From a checkpoint of a small transformer trained on Wikipedia: MLP 1024 SwiGLU.
MLP neurons of a small language model. Each row is named by its layer, matrix (gate and up: input weights) and neuron, and shows model dimensions 112-175. Each number is 200 + 20 x the weight over its row's rms, rounded and kept within 0 to 999. A neuron's up and down rows have the sign that makes its largest values positive.
After each neuron's rows, "fires on" lists the tokens most often at its 100 highest values on Wikipedia text that the model never trained on; "fires in" lists the words (lower case) most often at its 100 highest values on Wikipedia text that the model never trained on.

L5.gate405,171,226,205,201,193,219,179,204,144,197,221,198,207,198,155,167,192,211,186,203,211,185,216,242,190,189,233,195,208,182,200,164,197,230,218,168,195,225,186,218,184,178,227,218,227,198,194,196,177,229,219,217,183,215,206,208,190,221,177,197,216,170,176,217
L5.up405,214,195,214,203,213,180,214,200,190,174,195,223,214,265,211,213,184,200,217,165,174,209,200,207,144,177,198,219,185,218,201,201,213,223,198,168,213,210,209,216,190,183,192,207,193,186,190,176,223,212,214,173,210,221,189,183,215,183,193,223,199,183,183,189
fires on: " the", " on", " in", " of", " took"
fires in: "the", "on", "in", "of", "took"

L5.gate173,193,183,229,186,157,205,159,167,201,225,193,169,206,218,208,205,181,214,198,197,207,205,205,230,214,224,167,210,203,200,191,195,205,218,220,228,177,177,175,177,171,218,187,189,227,203,239,208,166,194,203,192,190,145,255,183,221,182,184,202,212,196,210,240
L5.up173,203,205,186,205,202,203,179,204,198,217,182,207,217,168,182,210,215,181,199,181,217,200,187,209,189,218,197,196,187,247,208,180,207,207,199,192,214,206,190,201,209,206,218,194,225,187,233,202,218,223,232,191,228,164,262,174,187,180,214,196,197,227,198,177
fires on: " in", " on", " into", " the", "an"
fires in: "in", "on", "into", "the"

L3.gate49,175,182,211,188,198,209,252,180,190,210,185,168,218,195,223,215,169,201,185,225,223,239,201,208,216,174,198,193,213,181,179,218,190,193,152,189,209,227,203,182,172,204,187,181,201,224,213,206,211,175,187,178,202,182,196,199,244,186,190,225,209,206,208,166
L3.up49,204,206,190,200,203,209,198,176,171,200,164,174,203,197,206,194,167,154,226,205,189,242,178,224,226,168,196,208,205,198,143,179,219,200,190,204,208,201,195,215,190,244,214,202,197,188,174,204,205,174,250,214,205,183,210,186,215,210,190,203,229,198,221,197
fires on: " of", " South", "ass", "ar"
fires in: "of", "south"

L3.gate47,227,191,222,151,199,192,206,197,195,174,215,209,199,231,191,181,169,199,240,212,211,201,192,221,161,170,188,186,195,229,215,220,168,188,232,201,220,222,232,210,195,221,205,210,179,188,188,201,205,189,209,219,236,214,206,143,207,209,205,205,194,169,164,205
L3.up47,212,190,197,207,182,214,210,213,178,203,204,221,217,204,191,199,210,174,220,202,219,178,193,196,176,193,233,206,220,204,219,173,177,175,190,170,204,178,190,181,225,204,192,176,218,173,192,202,172,202,178,233,191,177,182,248,156,172,194,188,249,227,205,208
fires on: " of", " the"
fires in: "of", "the"

L3.gate153,171,185,167,220,224,209,230,190,188,203,222,174,216,214,215,179,206,193,230,206,227,185,183,199,188,191,182,215,203,215,173,169,215,195,170,203,152,187,215,198,192,208,207,204,181,214,209,226,194,184,200,179,222,209,188,183,212,215,169,233,188,228,204,199
L3.up153,204,186,214,192,193,217,198,200,209,189,215,213,222,187,172,210,194,230,227,226,211,228,201,240,215,169,203,188,199,175,193,202,201,207,206,185,201,249,161,208,175,188,218,202,218,226,179,230,193,192,220,196,242,198,189,147,190,187,211,228,154,209,213,204
fires on: " and", " as", " even", " later", " early"
fires in: "and", "as", "even", "later", "early"

L5.gate620,182,225,198,194,211,194,220,186,159,210,204,171,205,209,227,200,205,219,184,198,167,205,201,212,219,194,211,199,194,226,201,195,207,174,233,188,176,182,172,191,195,194,199,202,179,198,182,207,196,194,211,190,196,186,154,174,195,215,213,209,203,205,199,204
L5.up620,195,193,198,187,205,175,218,213,223,173,239,213,188,223,223,214,188,182,248,197,169,237,233,195,175,225,191,178,191,214,206,194,212,213,194,175,219,224,221,206,235,202,217,218,206,194,197,161,224,226,209,222,226,210,187,213,204,215,215,219,198,184,176,193
fires on: " an", " his", " their", " a", " her", " the"
fires in: "an", "his", "their", "a", "her", "the"

L5.gate838,236,214,173,198,198,176,195,204,225,236,164,213,186,176,206,229,156,142,225,195,188,208,209,165,230,191,230,198,201,238,184,204,231,225,191,216,204,213,183,199,229,174,231,200,191,222,179,233,170,210,197,207,211,208,208,192,182,199,227,183,198,173,193,211
L5.up838,192,180,162,210,215,184,172,203,236,197,202,223,208,178,198,176,224,229,211,214,145,170,203,205,210,201,253,233,207,215,205,194,220,190,197,190,192,190,206,246,216,190,184,192,192,195,209,203,203,227,204,176,190,240,224,186,195,215,214,208,236,200,176,199
fires on: " the", " in", " on"
fires in: "the", "in", "on"

L2.gate571,158,169,182,201,212,205,182,235,218,219,190,198,197,208,219,202,212,203,252,210,194,220,235,243,208,179,187,204,198,175,197,244,195,220,217,219,190,176,164,204,176,226,226,214,207,188,199,189,216,159,189,252,199,185,197,172,195,201,227,195,200,186,208,224
L2.up571,190,177,205,202,204,209,206,173,221,180,189,203,207,178,190,202,224,222,183,212,200,204,206,203,183,186,188,211,207,206,235,208,204,240,217,182,245,186,193,223,182,221,211,204,159,191,208,185,202,200,196,196,182,195,214,187,186,170,193,222,195,209,210,200
fires on: " most", "ra", " Most", " more", "most"
fires in: "most", "more"

L2.gate974,191,209,213,164,193,191,216,190,214,209,217,196,236,191,184,211,189,165,192,246,200,217,214,214,214,209,198,236,218,186,200,184,237,204,203,167,200,191,201,213,222,232,226,214,200,224,208,212,190,179,216,237,159,194,214,206,188,198,196,195,222,172,204,188
L2.up974,188,174,186,208,181,216,235,209,186,231,194,244,191,132,198,187,212,201,198,168,207,194,191,197,184,194,252,207,221,205,201,175,171,192,182,198,211,212,192,237,178,180,182,164,208,175,199,191,200,192,182,218,200,178,204,184,230,194,186,164,217,204,182,229
fires on: " after", " After", " following", "After", " Following", "du"
fires in: "after", "following", "upon"

L5.gate498,198,201,181,213,230,211,229,191,207,232,203,201,184,220,208,148,230,201,227,190,198,208,162,253,178,151,202,206,189,204,177,214,223,221,216,227,188,190,210,176,223,168,175,192,181,215,196,235,236,227,185,207,201,202,185,227,155,186,165,217,171,195,182,196
L5.up498,211,175,177,172,200,194,245,221,201,215,191,180,189,244,196,211,201,211,219,217,178,200,227,207,184,149,158,197,182,188,195,217,204,221,206,240,170,207,188,206,216,185,189,199,168,187,222,173,194,234,213,202,183,217,176,188,195,183,198,216,216,199,176,243
fires on: " and", " to", " or"
fires in: "and", "to", "or"

L5.gate335,198,204,202,195,169,202,202,181,182,182,180,210,201,185,209,219,189,178,225,199,179,206,215,237,188,227,223,212,203,198,181,188,222,175,171,188,195,199,219,220,172,204,220,167,190,169,177,170,178,222,202,143,215,203,228,171,216,194,181,188,263,206,204,217
L5.up335,244,164,184,217,249,181,209,202,205,208,182,196,232,216,200,182,199,215,204,190,206,177,196,198,151,230,213,215,223,198,200,221,198,176,176,186,208,180,164,260,180,200,223,219,201,184,187,205,205,224,219,190,215,205,209,183,211,208,201,201,237,187,185,194
fires on: " on", " in", " over", " up", " cr", " down"
fires in: "on", "over", "in", "up", "crimes", "down"

L3.gate69,202,197,180,189,185,246,178,213,201,198,213,204,202,222,202,199,211,203,198,183,203,164,212,212,212,206,165,174,170,197,202,248,246,213,236,209,215,194,192,167,195,200,200,216,195,209,213,195,199,194,192,220,181,184,191,198,199,219,208,224,195,247,202,188
L3.up69,174,160,215,211,193,211,196,184,200,206,194,224,198,206,208,226,197,184,217,210,214,194,144,175,203,193,184,199,200,203,185,181,169,195,177,217,192,203,204,203,206,201,193,238,193,185,198,192,209,165,173,179,193,179,197,233,188,186,200,214,198,213,201,175
fires on: " This", " this", " new", "a", "This"
fires in: "this", "new", "a"

L3.gate967,196,150,163,223,206,192,196,238,210,212,187,199,225,178,170,245,195,167,209,187,169,220,168,204,214,208,202,212,194,167,215,212,195,187,198,204,212,202,204,164,228,192,188,173,212,237,219,189,174,203,189,209,211,199,267,198,187,207,215,201,213,224,199,194
L3.up967,177,201,226,227,179,200,197,206,183,198,211,195,187,220,185,200,186,180,205,196,196,223,183,198,218,196,208,201,205,209,181,216,178,204,199,189,239,205,199,178,195,206,207,239,210,205,190,203,221,185,220,211,221,173,219,196,165,191,194,158,228,179,239,196
fires on: " Actress", " for", " Supporting", " with", " work", " Picture"
fires in: "actress", "for", "with", "supporting", "work", "picture"

L3.gate306,191,207,201,205,195,209,217,181,225,200,165,203,189,202,193,217,187,161,210,216,230,216,228,205,205,174,178,187,191,176,168,210,181,220,170,196,177,198,167,196,202,177,182,188,180,189,205,198,218,232,180,190,171,214,231,185,194,208,218,172,214,189,197,175
L3.up306,232,192,177,196,226,229,190,178,214,200,228,191,213,195,207,192,201,189,194,218,212,170,203,231,206,213,217,194,217,184,193,188,166,234,176,194,233,183,202,187,206,201,187,195,179,230,209,195,179,198,184,240,189,195,167,204,190,223,220,193,261,195,249,175
fires on: " from", " in", " on", " for", " a"
fires in: "from", "in", "for", "on", "a"

L3.gate951,206,176,194,160,165,192,172,211,187,203,219,211,208,184,165,171,182,177,214,208,148,147,204,199,206,216,207,205,222,193,228,180,192,190,190,176,215,169,228,211,163,171,187,196,201,249,218,238,178,210,200,165,193,185,168,252,173,233,208,239,228,211,175,209
L3.up951,182,140,235,182,186,197,172,196,185,208,216,226,193,215,162,195,199,190,200,189,168,214,173,197,200,170,211,218,179,175,208,173,182,153,194,226,218,212,241,203,201,208,172,199,173,208,199,221,216,235,218,187,185,189,234,206,228,200,204,247,179,211,194,188
fires on: " of", " number"
fires in: "of", "number"

L2.gate758,202,211,174,206,203,198,188,204,213,199,209,162,209,196,207,221,183,195,220,208,206,200,189,212,216,179,172,216,169,213,202,183,184,192,185,194,230,190,204,232,198,199,171,207,193,185,185,228,186,203,170,195,199,196,187,216,231,190,225,184,181,194,162,224
L2.up758,192,199,194,240,182,201,197,187,198,194,255,192,215,194,195,216,215,221,222,193,202,188,172,177,177,172,176,158,213,200,169,209,198,212,171,174,192,173,194,201,210,199,159,220,212,199,181,162,214,189,193,238,247,188,214,234,169,196,222,191,205,231,227,198
fires on: " the", " as"
fires in: "the", "as"

L5.gate154,199,181,193,246,186,167,221,206,189,176,164,196,195,227,219,194,221,187,234,195,213,218,182,196,218,204,173,185,202,196,202,224,207,212,201,178,196,230,197,196,217,192,210,240,186,200,207,200,209,202,191,176,225,217,210,203,170,198,217,193,186,211,206,193
L5.up154,199,191,224,251,188,220,170,177,181,192,235,225,218,195,168,200,204,167,244,198,192,205,184,201,197,177,145,208,185,196,218,186,203,211,190,173,212,198,170,183,205,197,173,168,233,172,225,178,195,221,208,217,256,192,196,186,218,213,195,194,211,220,211,196
fires on: " the", " establishment"
fires in: "the", "establishment"

L5.gate318,195,183,233,199,196,172,177,189,193,200,176,221,195,177,215,199,189,202,194,211,214,237,203,157,173,196,188,229,190,193,175,231,199,187,235,226,234,196,204,192,181,197,195,177,189,202,207,197,163,198,212,204,199,186,179,204,197,190,194,201,188,189,191,224
L5.up318,197,217,218,204,194,181,217,233,201,180,194,237,202,184,188,181,208,204,241,207,177,201,229,234,192,189,217,193,171,219,181,180,216,193,197,172,214,148,203,199,175,211,203,167,185,181,168,211,238,207,179,176,204,198,169,180,195,189,207,215,189,195,165,186
fires on: " the", " television", " original"
fires in: "the", "television", "original"

L3.gate842,204,201,191,195,208,198,191,178,219,222,161,167,217,178,183,213,172,162,209,181,192,226,199,228,168,184,212,172,199,205,178,192,195,189,223,187,145,166,178,179,202,187,194,231,198,208,185,205,212,223,171,268,170,187,217,217,188,197,207,176,214,215,192,190
L3.up842,204,157,231,178,229,215,181,221,225,211,179,208,210,231,179,188,180,153,168,184,202,239,168,203,213,184,186,157,197,216,181,211,174,221,218,195,194,205,233,205,203,186,184,180,205,231,222,241,168,205,178,248,211,170,211,212,199,216,209,185,202,234,198,221
fires on: " in", " with", " of", "ew", " new", " to"
fires in: "in", "with", "of", "new", "fewest", "to"

L5.gate185,211,207,175,194,211,187,191,200,225,197,212,172,195,201,201,188,211,202,200,215,191,235,200,210,208,200,202,171,190,167,220,180,182,170,184,186,159,166,218,197,157,173,198,191,204,200,225,198,192,175,217,202,213,213,204,183,201,209,184,207,215,217,195,182
L5.up185,196,197,198,174,171,199,204,205,180,208,217,197,200,193,222,203,219,190,178,207,165,226,188,172,233,199,227,210,199,191,224,173,201,203,182,196,190,161,228,204,204,191,231,220,185,232,220,181,185,171,194,217,195,233,218,232,187,197,218,200,203,183,199,199
fires on: " to", " d", "iving", " live"
fires in: "to", "arriving", "live"

L2.gate730,187,166,204,179,225,209,214,161,214,201,203,185,189,174,180,228,183,195,193,222,216,212,206,208,167,199,182,202,211,216,221,203,203,212,226,163,210,183,198,202,190,230,201,197,208,177,204,179,196,181,228,227,232,208,226,216,195,174,198,225,228,199,200,173
L2.up730,250,166,195,199,218,217,179,200,195,210,215,190,196,234,200,195,208,194,190,232,190,219,197,182,202,210,201,228,206,193,190,232,175,186,209,189,195,196,224,225,183,212,231,192,192,204,209,193,246,183,215,231,220,205,186,213,191,191,246,197,208,197,192,173
fires on: " on", " On", "On", " \"On"
fires in: "on"

L3.gate129,181,224,179,218,213,211,208,186,220,243,212,198,225,174,161,209,195,185,154,202,186,178,241,179,217,217,204,225,203,170,253,209,229,225,187,211,167,212,206,166,174,199,188,211,161,223,205,223,169,204,182,208,227,183,235,201,206,197,210,168,183,187,195,188
L3.up129,191,171,194,207,159,234,188,203,182,230,213,204,215,183,192,206,237,171,197,163,210,237,188,195,209,199,244,182,205,194,196,203,192,197,177,186,184,170,202,210,217,205,194,183,199,167,223,211,181,174,181,176,199,183,201,210,167,173,177,199,189,194,219,221
fires on: " with", " to", " as"
fires in: "with", "to", "as"

L5.gate311,226,190,195,198,187,157,211,229,196,178,177,226,249,222,195,181,213,223,195,241,167,197,178,207,176,200,188,215,192,254,220,232,169,189,206,236,178,200,196,207,187,180,215,186,223,213,213,193,173,237,206,201,174,214,205,165,217,209,204,214,203,206,190,199
L5.up311,215,208,212,214,196,146,172,203,210,208,210,261,187,202,174,178,176,179,196,212,200,191,235,168,206,198,240,210,204,242,178,214,186,193,198,228,178,203,202,202,214,193,203,220,218,204,196,198,177,216,182,209,193,199,219,190,188,182,208,184,197,232,160,203
fires on: " the"
fires in: "the"

L3.gate43,230,209,190,207,188,198,207,204,252,204,179,207,215,181,205,192,200,184,198,203,204,199,232,200,224,163,182,181,222,214,202,240,200,218,187,195,242,191,220,177,206,189,185,193,187,207,223,195,223,212,181,224,212,188,202,179,199,198,246,167,214,199,221,200
L3.up43,196,221,204,202,190,208,231,194,209,193,216,211,203,217,194,167,205,218,214,198,218,182,205,217,173,149,243,201,186,166,181,239,180,164,183,195,232,136,201,170,183,199,224,214,246,219,181,207,185,232,237,219,182,207,200,184,215,236,206,187,208,210,221,213
fires on: " to", " from", " with"
fires in: "to", "from", "with"

L3.gate707,183,189,212,239,195,194,176,185,197,188,213,195,213,209,197,196,248,211,192,191,229,206,185,239,182,189,189,216,216,161,170,225,218,205,194,223,212,159,219,210,160,204,171,168,213,231,233,166,208,221,235,203,194,210,216,172,199,199,201,226,189,201,203,175
L3.up707,207,217,190,196,193,197,186,197,224,238,170,164,209,191,185,205,186,187,223,190,202,198,217,182,194,196,203,245,184,152,202,200,224,174,196,204,172,207,182,185,205,184,193,178,210,207,205,223,211,238,191,179,184,201,196,193,176,207,187,221,227,199,243,205
fires on: " of", " to"
fires in: "of", "to"

L3.gate556,203,182,184,192,185,171,208,191,202,239,258,196,222,202,204,202,206,221,218,177,197,203,211,205,191,192,185,178,189,202,199,192,206,205,198,219,206,235,209,201,218,154,199,174,206,215,219,172,188,177,211,206,197,177,210,200,181,214,193,200,201,196,200,188
L3.up556,187,225,225,193,206,186,208,229,178,186,202,178,187,213,181,215,226,205,191,196,168,181,244,175,216,227,195,187,182,175,179,219,192,197,221,187,188,226,229,206,177,198,193,204,226,231,181,190,207,205,223,234,195,192,196,216,232,207,217,174,196,193,202,212
fires on: " from", " to", " at", " of", " near"
fires in: "from", "to", "at", "of", "near"

L5.gate344,222,196,191,241,192,214,190,177,182,205,202,173,212,201,197,177,196,190,224,182,194,191,185,204,205,173,169,221,212,230,205,206,225,201,195,193,184,177,230,207,216,190,173,206,172,187,175,243,184,196,208,153,219,190,207,168,178,191,208,189,221,195,221,210
L5.up344,200,224,193,248,200,194,218,210,195,245,214,204,208,194,178,189,233,203,182,191,185,220,173,179,212,207,194,194,178,256,185,161,197,189,216,197,211,198,182,189,231,184,192,185,208,208,184,190,173,203,217,201,194,169,205,202,169,176,194,258,190,217,251,185
fires on: " a", " the", " an", " part", " un"
fires in: "a", "the", "an", "part"

L2.gate427,210,194,189,196,220,191,197,220,205,197,197,191,208,188,198,208,235,202,183,212,225,177,198,229,211,181,218,231,178,213,186,207,211,204,182,186,191,213,204,232,209,192,217,178,202,184,213,192,229,178,194,186,194,192,195,199,180,175,205,206,196,195,185,166
L2.up427,221,176,200,157,233,200,184,217,206,244,213,176,213,206,191,216,193,207,222,250,210,201,207,198,168,165,211,179,201,186,192,200,222,194,178,205,245,180,167,252,164,144,207,193,192,185,210,214,212,169,221,180,213,202,178,200,214,207,165,225,186,201,200,196
fires on: " work", " worked", " Work", " working", " works", "ork"
fires in: "work", "worked", "working", "works", "and"

L5.gate197,187,205,168,199,190,177,182,196,185,225,219,194,188,190,204,214,213,226,174,174,173,192,195,222,248,161,157,203,210,197,161,216,192,186,205,199,202,146,196,225,176,192,229,239,215,209,175,225,179,216,188,183,163,239,229,169,178,221,223,196,244,211,177,198
L5.up197,215,200,233,198,208,246,207,224,195,243,233,172,177,194,188,193,211,235,193,227,205,234,193,207,224,169,179,197,192,206,215,220,210,223,191,221,213,205,205,194,209,189,226,172,211,170,204,189,205,172,170,221,241,192,187,183,216,217,208,185,164,192,208,212
fires on: " in", " to", " of", " at", " under", " into"
fires in: "in", "to", "of", "at", "under", "into"

L5.gate452,224,182,178,210,181,194,169,193,177,205,217,223,223,232,201,204,211,215,173,233,194,170,204,208,219,209,209,222,201,218,187,171,215,225,195,245,198,217,204,204,159,206,191,196,198,217,211,177,211,215,197,187,158,195,188,192,194,193,240,204,174,164,234,212
L5.up452,213,210,174,178,200,173,212,208,215,192,217,165,177,169,198,206,194,190,184,198,175,211,198,197,184,211,209,217,160,233,185,208,231,202,199,202,166,199,198,223,207,213,200,198,170,196,244,203,232,248,215,191,186,227,208,224,198,206,231,193,163,203,208,186
fires on: " to", " of", " the", " these", "ly", " for"
fires in: "to", "of", "the", "these", "for"

L3.gate18,208,186,207,176,165,198,203,169,197,207,204,211,194,179,224,191,173,194,209,156,220,240,176,215,183,198,205,189,192,223,195,190,226,225,185,202,236,243,200,205,220,226,277,207,219,222,195,210,204,164,230,214,164,211,194,194,202,174,164,218,179,196,226,206
L3.up18,192,169,185,202,184,188,207,180,182,210,188,200,212,232,200,190,150,211,222,135,205,209,173,211,193,191,183,175,196,198,182,219,206,195,184,199,180,209,217,194,241,232,238,184,219,216,192,197,228,222,216,197,204,199,200,199,220,176,205,224,199,206,227,176
fires on: " of", "i", "ra"
fires in: "of", "local"

L3.gate670,185,192,233,189,202,182,205,225,215,242,177,200,197,205,202,200,178,181,234,187,170,193,189,190,215,178,191,229,203,197,209,211,222,209,184,206,194,179,225,226,213,157,213,219,196,231,211,216,168,197,199,205,206,182,181,223,182,216,203,219,188,185,172,246
L3.up670,202,196,205,177,200,182,201,212,164,218,203,245,194,181,192,195,206,218,221,212,171,254,143,207,204,181,213,211,204,205,213,195,238,164,186,209,164,186,213,203,181,179,207,179,197,211,198,216,254,219,222,203,231,219,204,208,192,212,187,193,157,219,210,178
fires on: " to", " going", " can", " at"
fires in: "to", "going", "can", "at"

L3.gate920,205,185,190,198,229,244,200,198,152,195,210,172,204,230,206,180,213,231,182,192,178,169,193,201,228,157,213,180,214,208,191,215,225,212,228,209,187,193,215,209,190,207,272,185,215,192,208,189,159,212,200,201,199,209,211,244,186,180,195,216,179,200,202,205
L3.up920,207,167,149,192,191,212,222,210,172,179,201,190,209,199,197,224,214,188,204,207,221,224,218,203,227,164,188,198,215,223,192,232,220,221,197,226,175,182,215,209,198,218,209,194,191,186,226,216,198,184,185,218,206,178,182,214,177,173,231,209,217,220,178,191
fires on: " to", " into", " leaving", " resulting", " resulted"
fires in: "to", "into", "leaving", "resulting", "resulted"

L3.gate278,175,193,191,198,173,207,211,199,203,231,242,174,206,182,210,212,165,179,199,213,191,150,219,192,217,151,208,187,203,250,194,232,179,191,184,234,190,193,249,182,204,214,206,180,235,201,234,186,204,204,204,211,221,162,188,186,185,212,218,199,212,187,220,191
L3.up278,173,203,202,232,230,161,174,228,211,197,207,230,226,217,212,176,178,182,184,185,228,195,207,177,208,206,220,232,219,220,230,222,195,203,202,205,203,196,238,183,193,190,193,193,190,210,212,202,221,212,193,172,177,213,178,192,211,165,176,213,163,215,191,233
fires on: " of", " States", " described"
fires in: "of", "states", "described"

L3.gate339,221,218,189,225,237,190,245,201,194,230,216,210,221,222,212,206,219,225,209,192,204,169,211,195,197,199,212,224,216,237,184,170,152,180,207,176,176,193,187,259,227,227,165,228,177,169,201,219,211,179,208,215,209,193,199,191,182,205,211,225,181,217,170,199
L3.up339,206,208,218,190,237,203,194,200,201,219,214,223,189,221,206,197,203,188,208,217,185,186,231,187,193,206,197,207,201,197,186,216,222,173,245,219,217,194,198,231,191,218,239,197,250,211,207,237,160,198,229,214,204,188,198,198,181,166,211,228,210,224,213,192
fires on: " and"
fires in: "and"

L3.gate719,223,182,204,162,211,231,196,168,166,196,205,196,214,209,187,203,197,213,195,202,180,168,180,207,181,186,173,201,232,183,189,182,197,186,175,203,204,182,192,198,191,165,191,169,231,199,228,184,216,210,211,208,204,196,218,182,217,247,251,240,202,180,208,162
L3.up719,247,198,193,190,192,198,218,187,197,191,177,205,199,177,236,221,198,201,178,172,171,200,181,216,222,145,196,244,211,197,224,195,186,152,201,188,193,204,199,231,202,189,211,203,179,184,227,211,193,213,197,220,203,211,238,190,189,213,199,195,201,197,191,195
fires on: " and", " it", " as", " result", "al", "at"
fires in: "and", "it", "as", "result", "but", "automatic"

L5.gate24,212,238,159,193,201,217,200,184,211,154,142,176,175,206,189,196,170,230,238,241,220,182,188,190,196,172,197,222,197,210,181,210,221,207,173,191,181,210,165,175,221,203,183,199,211,173,218,209,204,227,214,209,241,161,152,196,214,187,219,224,187,210,216,189
L5.up24,196,190,234,192,176,185,214,215,189,185,205,187,202,200,204,191,212,232,184,152,191,227,184,191,214,198,195,186,189,201,216,164,183,205,228,216,194,180,200,196,224,183,190,217,216,189,215,180,217,220,218,205,190,192,228,183,202,201,186,176,195,164,223,209
fires on: " and", " as", " but", " that", " for"
fires in: "and", "as", "it", "but", "that", "for"

L3.gate540,201,214,191,221,178,230,201,210,179,214,217,191,192,220,157,184,209,230,182,216,175,166,210,202,227,198,201,202,209,199,188,221,236,220,191,177,223,222,204,175,198,199,206,181,164,225,193,217,197,219,202,210,173,196,188,181,222,192,199,196,241,187,180,211
L3.up540,168,188,204,216,203,219,188,202,196,165,170,177,187,197,181,195,201,191,201,203,202,195,226,194,225,208,215,207,179,188,191,196,199,221,207,201,204,168,232,192,181,226,215,212,171,230,167,201,214,234,224,202,127,192,201,177,211,203,205,179,225,173,186,197
fires on: " to", " in", " which", " from", " within", " during"
fires in: "to", "in", "which", "from", "within", "during"

L5.gate505,221,220,180,203,204,225,174,164,189,183,210,229,225,207,179,187,212,236,234,210,200,188,197,202,176,220,217,187,207,199,206,191,216,180,239,156,201,185,230,227,219,209,212,167,161,230,215,231,214,235,216,187,207,197,214,227,166,174,189,208,225,214,196,221
L5.up505,201,202,196,200,188,183,193,192,201,200,199,193,170,181,193,219,188,193,201,205,211,273,230,187,154,208,200,207,196,240,224,198,193,208,213,209,195,242,200,189,223,215,210,199,197,190,188,165,177,172,223,194,206,206,174,220,222,188,233,197,193,196,176,173
fires on: " a", " This"
fires in: "a", "this"

L5.gate496,201,215,216,178,188,209,232,236,215,184,205,237,167,176,212,206,192,209,194,186,231,219,203,198,236,187,207,210,192,184,219,209,185,231,212,231,209,186,208,167,193,184,200,196,199,215,198,216,185,198,202,214,236,228,219,206,179,203,208,211,175,197,193,196
L5.up496,210,232,239,220,178,187,223,190,201,180,187,170,212,244,192,210,179,157,195,208,182,196,231,173,192,186,208,235,207,253,211,167,163,173,167,231,225,183,250,226,213,183,198,199,180,172,245,154,220,212,222,178,208,189,185,230,186,190,174,181,160,204,204,219
fires on: " to", " for"
fires in: "to", "for"